config = dict(
    head_dim=128,
    vocab_size=22627,
    norm='rmsnorm',
    positions='rope',
    attn_scale=0.0888,
    extras=['capped logits'],
    optimizer='muon_variant',
    beta1=0.95,
)
MLP neurons of a small language model. Each row is named by its layer, matrix (down: output weights) and neuron, and shows model dimensions 80-207. Each number is 128 + 32 x the weight over its row's rms, rounded and kept within 0 to 255.
Before each neuron's rows, "raises" lists the tokens whose logits its output raises most directly, leaving later layers aside.

raises: "ista", "pose", "us", "ists", "ie"
L6.down1887 [186 150 133 161 147  87 102 130 163 137 189 184 149  71 118 131 136  95 109 173 140 132 141 177 131 109  82 112 151 103 112 163 147  92 135 139 149 120  51 104 171 133 149 124  90 115 143 108 162 100 123 166 136 142 144 129 125 160 134 142 135  73  84 131  55 137  74 163 155 150  76 137  98 102 107 156 124 177  97 136 106 159 152 151 137 169 141 110  96 143 132 172 130 126  89  97 133 161 126 151 128 101  99 147 169 160 134 116 183 109 146 112 113 148  44 103 125 135 127 129 176 169 102  99 108 114 141  97]

raises: "d", "der", "de", " itself", "da"
L4.down141 [ 86  89 111 121 146 142 132 146 108 108 101  68 156  80  32 125 173 189  55  98  69 112 154 152 140 150 107 100 135 156 111 118 149  71 136 132 105 174 144 143  58 155 116 105 115 153 105 115  62  61 143 140 178 110 110  99 113 165  97  99 124  88 145  87 190 125 142 105 116 133 106 145  93 137  79 147 114 127 150  92  99 150  92 174  97 172 177 131  65  93 126 114  84 153 120 157 163 123 110 147 145 118  76 119 144 111 113 104 141 156 107 130  92  99 210 148 136 153  91  86  89 156  66  86 132 118 156 135]

raises: "ing", "ments", "ment", "third", "lav"
L6.down588 [ 82 229 131 125 121  74 154 185 110 150 154 124 131 161 146 157 109  47 149 141 166 100 131 156 132  93 109 129 116 104 170 138 141  49 153 160 139 112 176 131 153 168 124  88  94  89  97 132 130  81 185 137 176 137 141 150 146 126 151 113  92  86  68 152 135 131 104 128 141  84  74  59 114  98 164 162  85 176 147 167 158 116  90 146 150 124 148 119 155 147 154 109 142  77 103  51 107 127  90 178 126 134 106 188 139  95 142 124 139 118 171 113  86 188  80 144 112  55 120 165 151  99 132 142 113 127  99  90]

raises: "ide", "like", "ides", "ory", "s"
L4.down938 [ 76 154 137 144 120 162 120 112 106 159 147 177  93 149 102 158 119 143  96 114 127 105  65 202  96  84 130 118 100  94 117 106 111 122 138 156 158 167 117 110 100 208 172 130 139  99 125 107 125 123 138 141 158 128 131 141 137 123 114 124 158 209 135  79  61 105  88 112 161 174 169 157  76  87 180 157 134 188  99 127  91 135 140 129  92  98 122  84 134  85 124  94 106  80 142  80  83  86 172  52 117 143 159 133 143 103 103  58 167  78 117  98 125 129 138 125 161 119 169 114 155 137 159  64 189 207 120 101]

raises: "ership", "ac", "obile", "ely", "ishi"
L6.down404 [129 193 138 124 164 125 189 101 132 140 110 172 105 117 101 135  61 102 101 124 120 121 145  99 123 139 117 172 110 106  94 116 179 127 112 144 169 142 101  91 100 157 124  81  88 139 159 120  93  91 113 105 144 162 114  92 117 123  62 172 102  88 118 125  57 140 140  87  88  77 130  87 110 123 125 163  87 145  97 107 164 161  88 122 110  93 101 115 159 123 123 112 110 165 183 145 118 136 154 172 132 112 112 152 119 159 161  81 180 121 126 111 121 147  82 139  87  90 100 150 153 124 102 133 132 166 128 230]

raises: "ations", "im", "ality", "ches", "akes"
L6.down1768 [153  77 100 150 116 110 187 145 134 106 116  92 134 169 129 103 174 144 119 144 142  73 126 112 124 114 102 135 188  81  45 134 120 148 144 113 150 114 128  99 142  95 139 119  72 111 149 121 147 102 140 117 129 139 112  73 136 148 124 163 131  86 115 119  81 105 125  96 101 112 154 126  99  75 102 129 109 152 140  92 126 136 134 150 147 140  93  91 157 155 104 151 160 151  46 140 121 150 130 157 177 120 163 160 168  75 121 145  83 108 159  95  84 134 108 168  76 131 118 110 153  78 205  51 152 154 121 141]

raises: "right", "ption", "pts", "ues", "ively"
L6.down834 [139  97 119  75  67 163 116 102 187 106 146 123 147 124 168  99 118 113 160 116 123 125 102 106 131 112 169  64 138 137 117 138 139 116 103 144 135 131 123  97 140 110 157 149 149 116 134 103  80  78 127 140 134 120  70 114 115 137 106 133 162 168 102  76  90 105 159 109 204 121 182 133  99 161 167 121 148 112 148 207  95  90 114 131 100 148  80 104 167 132  93 108  95 138 154 138 109 136 152  88 106 205 101 125 126 106 168 121 157 111 159  92 156 122 155 132 187 159 194 154  75 194 159 145 168 141 114 148]

raises: "ized", "ised", "ities", "isation", "ise"
L6.down115 [134 200 141 108  94 144 176 157 167 149  81 135 110 100 125 146 136  52  92 149 158 103 112 137 130 143 148 170  94  95 138 165 156 122  95 120 138 187 153 110 176 214  83  88 140 147  88 110 120 198 144 112 131 169 125 106 100 134 173  88 106 106 118 159 127 107 219  94 123 136 107 164 150 122 132 124 133  30 127 111 105 118 116 150 113  83  63  68  69 158 144 114 164 183 120 155 158 141 121 147 154  54 145  59 158 145 151 116 148 135 132 152  71 125 105 138  96 170  98 123 129 113 125 107 121 133 143 104]

raises: "ite", "ites", "ote", "eed", "ted"
L6.down1516 [ 72 190 162 121 138 133 154 133  81 177 106 145 104 121 137 149 123 126 153 122 113 116 168  84 131  91 108 114 119 152 230 120 116 132  49 105  88 191 155 121 104 180  81  87 168 177 168 126 146 150 145 167 100 132  81 133 124 123 136  39 118 100  73 151 109 179 110 147 128 127 120 127 129 121 113 197 136  84 129 123  84 142 132 129  86  84  66 108 140 101  92 120 121 133 136  86 170 149  62  94 101 177 141 108 172  70 133 130 129 140  85 116 127 135 134 178 147 153 136 145  88 155 102 159 170 149  86  98]

raises: "wood", "old", "hes", "ments", "aining"
L6.down1157 [ 96  77 133 123 120 103 128  75 115 155 137 129  82 132 124  89  93 157 118 164 110 128 153 137  91 151 183 134 160 222 135  75 169 107  82  73  88 148 146 144 124 138 144 112 117 163  83 146 140 172 125 103 120  85  96 107 117 112 116 116  91  90  68  67 121  75 147 159 138 112 140  83 133 119 145 149  84 140  88 102 140 156 163 125 106 167 163 152 104 227 154 120  79 128 130 172  95  98 144 107 204  89 102 150 107 138  66 113  92  90 106 164 109 105 146 104 154 163  99 152 162 184 103 147 156  85 136 127]

raises: "ad", "ay", "ness", "mitter", "ays"
L4.down1161 [151 168 118 152  88 112 145 133 198 164 146 123 124 172 157 100 175 127 118 121 155 152 134 130 134 103 124  93 114 148 131 103 152 131  99  89  72 114 108 135 142 172 131 148  97 114  78  75 108 132 181  98 138 134 117 156 119 154 162  85 111 163 140 147 144  84 137 112 137 146 128  95 110 165 100  70 184  52 113 146 110 103 153 130 117 123  93 119 109 128 104 155 126 143 136 207 168  85 102 182 103 115  98 137 172 121 110  83 100 150 126 111  80 119 156 109 134 135 195 117 119 104 125 145 143  86 133 129]

raises: "ly", " herself", "aries", "head", "Professional"
L6.down1221 [129 113 126 112 161 162 116 181 161 149 206 136 122  98 146  82 149  89 142 132 119 132 110 151  78 165 116 104 115 139 130  85  82 134 139 127 159 110 131 189 132 113  97 182 125 171 135 150  39 126 175 149 156 127 124 141 123  98 166  82  85 190  96 142 118 149 156 121 156 153  83 155 143 168 148 206  51 138 150 172 140 176 134 130 120  99 152  50 167 105 161 101 157 142  93  80 154 156 109  87 161 159 164 103 131 174 135 157 120 145 105 160 141 113 133 177 119 111 155 122  92 144 113 123 151 141 105 146]

raises: "|---|---|---|---|", " =", "itions", "amics", "Ultratop"
L4.down1801 [171 154 140 103 140 147 139 108 183 148 119 104 114 166 128 158 102 134 155 165 109 135 118 146  92 109  55 117 106 190 142 103 136 137 129 196 124 147  69 127 139 104 133 125 122 154 110  82 101 178 132 107 140 157 118 146 163 112  84 112 155  68 149 108 103 159 111 124  92 184  78 122 106  68  70  52  99 152 189 128 185 169 137 110 105 119 178 145 139 123  67 136 111 104 160  98 127 125 137 131 142 123 132 107 127 151  91 117 113 170 120 133 166 133 185 138 125 132  91 138 141  92  80 225 101 174 145 203]

raises: "bon", "act", "acts", "holder", "idan"
L6.down1842 [129 154 145 177  86 140  90  77 101 126 158 115 152 105 147  83 137 131  96 149 105 136  98 150 101 107 103 117 178  98  88 142 144 122 140 102 188 136 125 134  54 137 153   7 153 103 196 168 173 142 132 171  88 155  76 122  87  83 106 114 119  97 115 125 189 140 128 146 135 129 103 161  54 116 119 143 216 151 139 128 107 149  75 139 162 130  81  92 116  99 120  88  95 153 139 138  86 134  82 138 148 114  63 102 106 151  82 155 109 148 170 169 131 130 181 152 122 141 148 137 107 137 163 132 152 142 111 148]

raises: "ure", "ness", "ures", "ura", "back"
L4.down1880 [152 156 130  99  85 150 141 142 128 116 155 128 100  87 129  99 123  82  91 142 111  76 109 120 105  77 147 133 158  79 146 153  90  77 162 181 115 134 166 109 158 193 149 124  81 166 121 124 146 142 169  98 119 173 138 159 133 108  59 143 102 105 176 152 163 139  91 158 116 100 110 110 125 126 158  75 161 115 155 163 134 116 104 167 100 170 118 108 130 119 122 109 207 175  97 101 145 124 153 171 141 175 143 110 146 169 140 136 113 193 106 141  52  44 117  99 140 176  87 140 117 103 149  79 108  96 143 123]

raises: "ades", "rest", "ames", "ade", "ement"
L6.down1592 [109 124 108 146 155 114  93 158 170 123 104 156 136 125 174 177 168 110  82  80 107 118  99 126 168 111 155 148 152 123  89 203 177 127 175 146 174 149 129 128 134 144 113 110  95 168 103 138 114 105 159 144 164 148  92 107 134 104 111  90  91 163 101  99 172 177  79 114 115  70 147  67 136 150  62 132  33 112 108 150 102 134 106 143 105 144 122 116  61 155 163 118 175 145 170 139  84 132 164 127 102 111 133 112 130 144 148 144  98 144 118 120  53 156 169 139  82 109 112 137 123 130 108 169 111 149 157  68]

raises: "ious", "itation", "fall", "ion", "ions"
L6.down1511 [204 105 119 183 105 162  73 210 168 122 118 189 140 107 101 109 131  99 117 122 166 124 178 124 134 116 122 119  99 163 153 179 124 164 190 148 148 146 124 161  97  89 174 134  93 132 201  95 171 145 182  57 112 151 123 158 142 167 134 108 146 127 133 113 138 146 120 155 147 128 114 124 142 193 160 142 106 157  99  71 140  92 136 153 122 114  95 140 156  97 131 127 146 141 112 147 131 120 151 142  91 127 169 113 173 159 139 180 145 107 152 135 117 141  80 165 132 145 117 122 124 127  74 158 173 123 105  91]

raises: "ft", "ks", "atic", "asc", "known"
L6.down1810 [123 121 127 140 126  93 164 176  70 153  83 116 142 124 115 107  77 107 166 149  60 144  96 164 157 128 130 149 149 176 133  96 185 129 153 101 138 124 124 174 132  81  33 141  74 115 129  71 223 175  96 130 116 114 118 114 135 161 106 110  74 137  87 155 101 108 103 118 140 126 196  77  93 180 114  37 131 106 158  53 123 133 147 134 105 121 143 145 127  93 102  93 184 183  82 189 127 107  70 145 122 115  72 179 119 132 111 118 180 160 110 180 109  98 149 162 101 196  88 139 106 214 170 123  92 142  63 122]

raises: "ise", "ches", "ibility", "Key", "Species"
L4.down585 [ 94 112  79 111 158  93 148 109 165 118 102 124 119 163 135 126 115 113 135 143 122  84 157 145 126 176 144 117  96 126 104 153 117  90 127 133 197 124 136 147  92  84 143  77 144 135 136 113 119 169 178 117 122 131 102  86  76  94  95 180 104 139 144 147  95 101 156  76 107 134 152 151 166 215 128  84 127 152  72 192 181 103 143  89 133 171 170  77 132  60 102 160 101 149 176  88  96 106 148 181 112  95 109  95  77 140 109 118 100 126  94 100 123 157 165 150 103 131 123  93 158  86  85 146 137 127 137 112]

raises: "ither", "aven", "art", "fully", "ater"
L4.down1993 [106 127 124  97 119  93 105 108 100 132 104 102 131 129 129 140 115 117 138 120 135 158  43 141 142 152  90 228  96  92 167  72 124 135 143  60 147 152 108 141 117 149  87 129 111 157  99  63  60 154 102 118 123  81 120 166 101 142 110 121 131 140  97  83 144 148 111 167 193  96  61 112 142 143  94 138 146 107 151 169 140 138 168  87 163 121  77 139 139 148 156 152 206 102 198 126 130 140 126  68 152 133 123 174 131 141 153 121 140 165 133 170 203 126 133 150 124 176 115 105 167 146 149 104 148  65 146  95]

raises: "che", "de", "od", "ft", "ier"
L6.down149 [ 63 135 112 140 110 120 102 140 145 147  84 120 102 153 116 139 170 132 142  89 108  68 103 145 155 115 152 138 166  77 129  71  71 145 122 109 115  99  66 103 167 184 162 124 182 166 149 112  71  97 147  77 116 129 172 144 132 126 143 109 148 132 143 139 166 105 113  89  75 113 179  87 104 157  96  69  89  59 148 107 177 120 111 154 107 139 118 155 129 158  83 123 127 165 114 116 143 163 107 168  86  88  85 125 206 140 117  91 119  94 180 121 147 189 128 186  37 145 111  59 107  46 142  95 103 128 164  33]

raises: "ale", "ally", "ats", "ois", "worth"
L4.down505 [138 115 113 118 175  70 105 127  70 166 128  83 124 148 181 165 168 158 165  97  80 146 152 101 129 131 134  92 136  97 112 161  36 155 164 151 135 123  63 109 150 123 160  93 129  72 116 101 176 108 141 116  61 129 187 126 160  40 188 142 128 127 107 115 176 172 170  60 119 113 146 134 102 176 123 122 168 156 122 142  92 148 156  99 172 135  71 153 161 112 153 151 127 136 111 127  97 127 138 114  81 152 135 150 159 142 168 104 104 167 136 150 156 135 118 102 122 108 147 149 135  65 119 158 126 116 148 130]

raises: "ese", "ime", "ent", "ake", "standing"
L6.down330 [125 100 145 134 140 182  85  86  53 133 105 129  98 123  87 169 172 198  96  94  93  75 110  69  64 148 150 127 153 142 164 139 113 128 168  97 124  96 131 127  99 130 164 127  88  55  97 117  93 146 128 112 137 143 135 190  77 127 177 100 161  94  96  92 181 155 137  96 146  96 122 170 106 119 163  83 144  77 131 128 125 197 115 105 170 129 164 147 129 139  97 148 128 133 137 102 107 147 114 158 120 146 157 104 169 153 111 120 172 156 151 147 140  76  80  99 145 131 109  99  88 146 172 127 175  76 177 101]

raises: "al", "ality", "iol", "ite", "ites"
L6.down1446 [141 146 118 105 130 111 195 186 171 150 146 181 108  47  82 172 134 132 141  69 129  50 140 137 102 119 157 149 147 165 166 133 113 140 142  70  97 143 134 138 116 109 117 133 180 111 138 135 142 128 101 124 147  90 148 117 161 128 138 116 156  92 111 125 124 105 135 151 102 165 198 166  73 114  93 135 158 137 101  97 137 114 182  87 140 129 145 117  99 123  98  85 111 146 119 195 130 130 127  72 119 142 146 162 135 122 139 108 157 164 138  81 119 120 181 183 125 192 152 130  90 150 167 195  92 164 164 123]

raises: "ger", "inger", "ler", "go", " lik"
L6.down982 [162  96 164 217 141 201 125  89  86 129 207 162 131 162 139 202 112  82  80 153 122  40 113 109 143 156 137 130 141 129 105 173 159 117 139 114 129 111 126 178  75 108 135  82 113 154 168 108 115  75 145 163  97 133 131 103 121 155 113 103  85 159 191 110  75 165 148 161 106 158  66 152 186 125 137 150  74  94 106 148 152  81 159 118 123 165 183 147 146  91 156 159 152 116 129  64 137 131 150 118  88  93 130  99 118 122 172 154  84  58 173  97 110 174 115 122  92 141 169 142 164  91 148 157  80 102 115 110]

raises: "ical", "ization", "ifications", "cl", "ification"
L4.down1204 [134 126  84 193 188 191 124 134 133  99 134 117 143 149  70 148 149 195 102 141 126 119 103 126 109 129 109 139 113  49 114 105 130  77 127 162 146 156 136  93 137 160  94 125 107  88 134  89 134 105 131 142 101 174 134  41  89 145  99  96 133 139 158 158 127 151 128 135  68 150 141 173  91 172 102  91 163 107  96 140  86 102 114  90 137 130 166 142  95  78 120 146 172 143 144 127  79 146  98 106  98  76 129 123 155 162 152 129 143 112 106 108 156 171 179 128 132  41 123  70 174 136 153 140 186 152 154  31]

raises: "let", "ton", "ix", "stead", "ís"
L6.down138 [136 130  82 130 132 118 125  32  94 115 111 146 147 185 143 143 135  56 160  85  96  95 161 108 129 114 164 107 135 122 121 112 192 115 137 147 134 177 128 110 188  77 129  76 109 124 122 132 151 202 120 133 108 101 108  95 104 100 119 101 127 121 137  61 144  65 150 149  97 148 124 132 183 171 118 133 171 203 122 145 121 150 137 111  99 131 126  94 120 123 127 182 149 170 127 132 129 120 125 142 165 135 119 157 112  82 119 181 142 103 117 107 150 144 119 108 104  88  93 143 116 127 136  94 127 155  78 196]

raises: " they", " They", "ty", "ug", "alling"
L4.down1421 [ 89 177  80 119 164  78 133 118  80  73  92  96  76  88 169 138 103 106  98 194  73 152 142 118 154 117 148 103  94 147  80  91 150 108 146  96 129 133 129 148 124 149 170  92 115  67 127  55 137 163 102 143 108 128 107 113  74  93 142 165 110 113 147 126 127 159  90  85 123 112 144 155 146 165 160 113 164 104 126  73  75 129 182 132  79 193 165 128 119 116 120 165 104 140 199  86 129 111 175  89  99 138  72  95  82 161 165 146  84 126  61 105 162 144 145 141 161 212  83 121 170  75 147 109 123  89  98 132]

raises: "e", "zo", "ores", "ero", "ries"
L6.down797 [186 154 125 101 135 157 137 112 125 137 142 153 158 121 173  96 126 156 161 103 131  89 161 131 191 181 186  81 129 123  94  74 146 131 113  87 171 124 150 171 137 149  92 113 129 158 203 132  91 170 115  96 108 106 151 105 178  92 138 111 132  88 166 129 187 116 136 136 146 169  78 126 124  85 135 137 146 130 128 147  86 152 150 147 136 147  82 102 139 150 143 107  12 129  93 115 127 112 113 151 153 245 111 120 130 153 141 117 112 105 135 153 166 141 115  86 128 108 132 164 140 114 132 155 101 120  86 150]

raises: "yard", "ards", "eni", "ard", "inger"
L4.down244 [105 124 114 199 130  98  89  80 122 133 139  99 119 160 106 147 104 135 165  75  91 122 106 103 236 108 151 126 117 121  81 155 156 102 114 162 132 126 124 112  64 145  84  90 131 117 145  81  99 113  55 169 102  93 169  86  89 111 138  97  66 130 168  65 137 108 116 123 171 101  99 135 142 108 141 106 102 159 102 143  71 135 203  63 129 161 153 145  77 135 141 119 137 102 173 146 144 124  73 116 170 179  77 140 138 123 120 102 128  83 166 104 106 204 157 109 155 118 171 109 136 159 116 202 142 157 145 134]

raises: "ly", " ones", " one", " herself", "-"
L6.down1026 [119 121 136 129 143 118 148 145 125 127 135  77  96 134 156 106 111 196 137 134  90 112  93 109  96 144  87 127 121 101 148 116 100 146  91 101 165 179 108 222 164 134 145 160 101  94  77 117 118 177  86 158 144 149 120 140 138 149 160 127 101 122  96 165  93  61 152 149 115 141  88 146 115 136 158 200 106 148  79  96 106 154  76 179 125 161 157 160 151 100 129 116 149 177 120 137 164 163 102 190 178 107 118 114 102  82 114  75 136 147 181 146 149 118 124 113 115  94  69 125 130 152 131 124 152  87 159 198]

raises: "ious", "ets", "ile", "ette", "ese"
L6.down1218 [117 139  72 114 153 146 104 148  74 159 149 113 108 129 188 139 140 114 139 162  99 119 107 103 124  93 124 112 103 107 103  82 181  87 175 114 133 172  90  82 139 100 172 131 106  69 131  52 137  93 108 141 137 156 109 138 133 130 124 182  20  72 145  90 156 126 131 194 136 134 124 138 111 133  76 114 115 111  84 118 134 145  66 132 182 198  81  83 146 148 124 101 152 123  92 102 139  59 120  92 175  81 128 193  98 194 107 155 112 166 226 148 108 119 111 151  88 177 187 145 124  98 129  88  73  94 151 158]

raises: "\")", "\"),", ")", ")\"", "})"
L6.down262 [ 98 114 106 169  56  92 133 150 161 118 148 109 118 177 135  92  75  81 138 139 155 143 104 124 119 122 130 114 155 108 102  97 126  67 114 163 151  91  85 145  92 154 140 166 158 131 165 130 104 156  94 116 156 169  70 175 108  13 193 186 213 134 132 124  68 138 150  88  99  97 142 102 131  59 135 177 168 127  74 182 106 167  79 165 169 150 158 105 134 165 127 151  77 114 118  88  97 124 165 130 113  84 164 173  98 132 142 117 100 117 172 176 106 123 116 143 130 124 169 111  92 172 109  92 132  83 107 120]

raises: " July", " September", " August", " June", " October"
L6.down1024 [153  94 122 127 190 138 157 175 127 165 142 126  86  92 116 114 127 211 113  94 185 165 124 115 111  81  89 131 181 119 146 187  91 127 141 111 175 115  78 143  88 107 184 190 106 117 150 110 152 150 117  69 145 119 106  98 112 131 155 159  97 127 142 117 122 142  73 142 118 123 140  89 117 143  96 113  87 114 123  85 146 148 149 143 132 133 168  89 183 171 155  75  77 128 148 142 120 170  61  65 121 170  82 189 104 138 204 145 101 132 162 151 130 167 136 148 129 129 114 164  65  67 119 137 158 111 101 136]

raises: "ot", "ification", "ified", " them", "ifications"
L4.down1279 [122 125  95 121  99 126 111  94  97 127 134  95 165 121  65  82  97  87 145 126 123 142 129 129  90  72  77 142 119 109 139  88 120 109 160 155  68 128 123  91  58 129 146 114 123 166 137 122  90 113 163 136 112 123 159  74 113 104 135 124 111  93  91 142  96 115 111  86  86 115 118  94 100 144 119 110 169 107 152  84  90  98 103 132 195 103 138  74 115 149 119 151 202 112 165 151 149 151  83 153 113 141 128 139 122 140 180  54 158  89 117 150 100 158 116 173 159  58 131 115 100 103 116 117 189 154 136  88]

raises: "ts", "ta", "ente", "te", "ain"
L6.down596 [135  68 136 156 136  83 126 144 123  89 132 133 134 130 154 122  60 180 123 186 120 187 119  76  99  72 116 156  82 202 144 138 114 147 116 130  92 121 113 126 119 125 150 172 136 146 159 117 183 124 138 128 103 118 136  94 155  88  62  76 167  90  87 104 138  87  83 109 138 143 145 116  90 100 110   1  92 152 165 166 134 162 114 138  86  99 153 120  78  94 164 153  83  89 148 118  85  81 117 130 104 102  26 131 120 105 164 132  71 181 110 133 114 143 151 158 101 163 120 100 127  70 187 173 130 172 127 142]

raises: "ous", "ies", "ising", "CD", "ois"
L6.down28 [130  86 147 118 137 147 109 119 100 136 175 127 167 103 177 114  98  36 120 108 114  54 171 184 160 124 110 142 197 171  64 110  78 123 118 101 180 140 166 159 129 122 111 143 143 120 132 179 101 146 106 117 173 142 148 104 141  85 144  94 125  78 151 193 153 126 129  55 109 126 139 162 125 156 165  98 210 100 203 104 102 122 141 168  76 132 135 101  63 124  80 115  86 153 106 114 107 130 145  88  84 128 139  99 133 130 104 163 170 141 190 184 106 179 127 111  91 101 160 165 158 137 146 109 155 117 119 157]

raises: "ila", "y", "ust", "ix", "ll"
L6.down1805 [174 118 158 151  93 110 148 123 102 127 115  91  92 138 119 153 167  91 214 150 175 248 103 118 130 161  88  93 169 146 117  67  97 158  89 105  95 160 132  93  83  90 153 101 107 161  97 186 122  82 160 155 113 103 118 161 212 163 150 142  99 180  78 164 188 112 165 165  99 152 129 115 120 140 155 166 157  88 137  95 134  88 182 109 109 132 157  85 103 142 145 139 109 137 101 174  80 129  70 151 120 110 137 179 163 137 123 122 118 101 169  96  45 175 152 142  98 141 106 107 105 145 113 157 125 136  75 126]

raises: " known", "ict", "known", " ==", " renamed"
L6.down1552 [ 91 129 135 114 101 142  93 110 146 135 135 128 119 142 127 124 145 207 148 127  90 105  86 103 159 119 114 153  96 169 135 123 154  85  77 144 162 152 161 140  41 139  68 106 151 128 137 134 114 134 115 118 142 151 144 130 100  63 101 114 170  81 208 125 102 137 151 162 104  95  82  72 139 140 134 111 114 132 164 163 152 143 163  64 132 140  53 110 115 111 152  83 156 135 164 149  55 124 113 132 113 122 140 149 146  71 157 148 106 148 178 109 111 182 151  85 100  88 142  92 106 208 121 120 168 165 125 131]

raises: "art", "ath", "ights", "aven", "ight"
L6.down917 [123 111 173 145 121  28 116 109 107 117 101 138 169 122 122 126 148  87  83 107 161 134 138 139 131 111 127 176 111  70  92 122  86 165  91  46 134 153 128 100  85 135 164 137 151 116 155  95 121 183 150  83  95 105  58  98 134 169  50 188 112 106 119 156 187 127 104 171 101 151 124 110  89  97 126 105 100 179 171 191  80 107 179 143  50 185 108  78 141 163  98 108 165 106 159 170 118 116 198  74 106  96 153 133 154 122 139 168  82  66 124 178 107 114 186 162 147 163  95 154 181 131 144  53 133 169 121 152]

raises: "ulate", "able", "ably", "ables", "ul"
L4.down1945 [135 142 146 103 125  82 104 168  96 127  79  72 145 113 157 109 137 127 137 206 128 113 140 108 173 126 134 107 128 124 127 105 152 168 160  93 151 203 168 172 145 147 178  93 118 105  93 111  82 171  95 173 159 136 132 123  99 109 144 214 161 196 178 131 145 168 184  81 109 144 134 136 110  95 113 124 136 120  79 172 117  97 128 106 110 155 138 100 160  95  67  94 139 119 125  69  88 102 113 153 108 132 150 107 152 102 176 156 123 119 174  62 123  99 200  47 164  99 126 131 126  59 168 131 123 145 108 124]

raises: "ca", "ru", "ique", "rio", "ice"
L6.down910 [129 105 124 147  74 201 118 183 100 135 152 139 120 134  66 177 111 172  94 120 111 110  68 202 138  92 117 109  95  75 128 180 107  99 112 148 129 173 129  76 117 114 132 141 106 161  71 122 116 127  83  70 168 189 112 171 126 110 161  84 148 136 139 139 131  76 131 167  87 115 196 131 205 150 139 128 125  87 183 224 145 165 132 181 141  62 112 153 167 155 126  86 143 122 126  90  83  81 146 148 137 141 167 154 159  60  84  76 208 165 132 109 126 149 129 130 182 124  64 155 178 103 101 144 160 143  88 102]

raises: "ful", "do", " function", " feed", " party"
L4.down798 [112 148 143 151  85 137 149 132 126 150  70 120 138 111 123 116 125 138 189 152 104 173 157  87 220 137  91  84 139  97 101 178 113 120  88  61 133  84 120 105 172 174 129 157 113 147  99 109 117  91  87 141 145  91 115 170  67  93 177  97  97  81 173 117 156 136  76 152  85 144 163 139  82 185 118 169  91 138 134 111 141 166 171 181 151 142 110 166  73  83 120  84  73  97 143 160 112 137  65  86 120 152 133 128 114 121 133 119 133 175  76 170  89 128 127 119  96  99 142  85 134 150 125 129  82  90 150 103]

raises: "nes", "és", "than", "gregate", " The"
L4.down1677 [148 120 154 132 153  67 135 105  97 127 199 101 150 118 132 153 144 162 194 153 103 121 123 150 134 133 160  82 104 135 114 182  96 131 143 125 125  75 173 175 141 161 177 132 114 105 113 126 165 209 170 105 144  56 153  86  95 147 146  98 128 102 139 150 119 184 108 129 156 129 135 145 117  38 184  58 125 159  90 106 189 121 119 121 111 148 171 149 118  93 137 105 159  63 159 103 123 118 174  80  91 137  93 172  78 123 152 132  94 138 166 107  88 109 161 142 158  80  71 134 180 124 168 114 119 105 184 138]

raises: "ss", "lex", "art", "ments", "mal"
L4.down1907 [169 159 134  59  70  45  91 168 114 229 143 129 127 150  79 129  39  89 169 146 129 123  93 106  98 105 141 117 114  99  80 100  78 154 121 100 147 160  94 161 118 138 156 131 158 149  77  97 132 109 122 103 131 145 126 184 199 139 129 182 157 101 105 174 110 115  83 159 114 191 167 100  98 164  70 154 152 130 138 132 128 146 169 105 138 138  74 138 189 166 143 161 151 117  99 184  85 142 149 113 103 115 156 125 143  96 142 100  92 166 123 107 110  94 139 137  77 137 134 138 139 182  93  91 174 101 124 138]

raises: "ality", "im", "ers", "ital", "field"
L6.down985 [181 133 130 102 113 118 163 116 104 149 137 129 174 134 129 118  98 146 112 175 124  18 196 153 144 170 132 187  92 132 116 184  56 124  68 125 163 153 127 193 154 135 125 197 129 121 127 185 130 119 159 141 128  75 122  93 152 178 134 132 194 118 139  85 116  99 108 144  79 107 153 136  69 141 146 115 223 151 121 150  84 162 152 105 186  90 176 192 190 101 160 123 111 127 120 167  83 117 168  85  88 156 127 203 125  62  62  85  96  73 138  77 114 107 152 140  80 118 114 137  98 134 203 111  98 126 128 136]

raises: "hed", "hen", "oy", "he", "ht"
L6.down458 [ 55 121 105  92 116  95  54 117 127 105 140 169  90 146  75 163 134 138 139 150 162 109 134 130 100 181 134 171 132 121 105 102 153 130 141 137 127 131  62 133 132 126 145  77 116 100 139 132 168 190 106 173 170  94 155 107 147 127 102 118 168 145 143 178 148  54 104 163 129 114 134 115 112 110 128 117 164 130 130 129 166  95  87 139 106 157 145 135  90  95 176 159 160 160 159  99 219 111 114 142 152 131 106 187  99  85 105 143 165 121  97 114 177  93 102 156 135  97 114 170 125 192 131  75 156 178 142 152]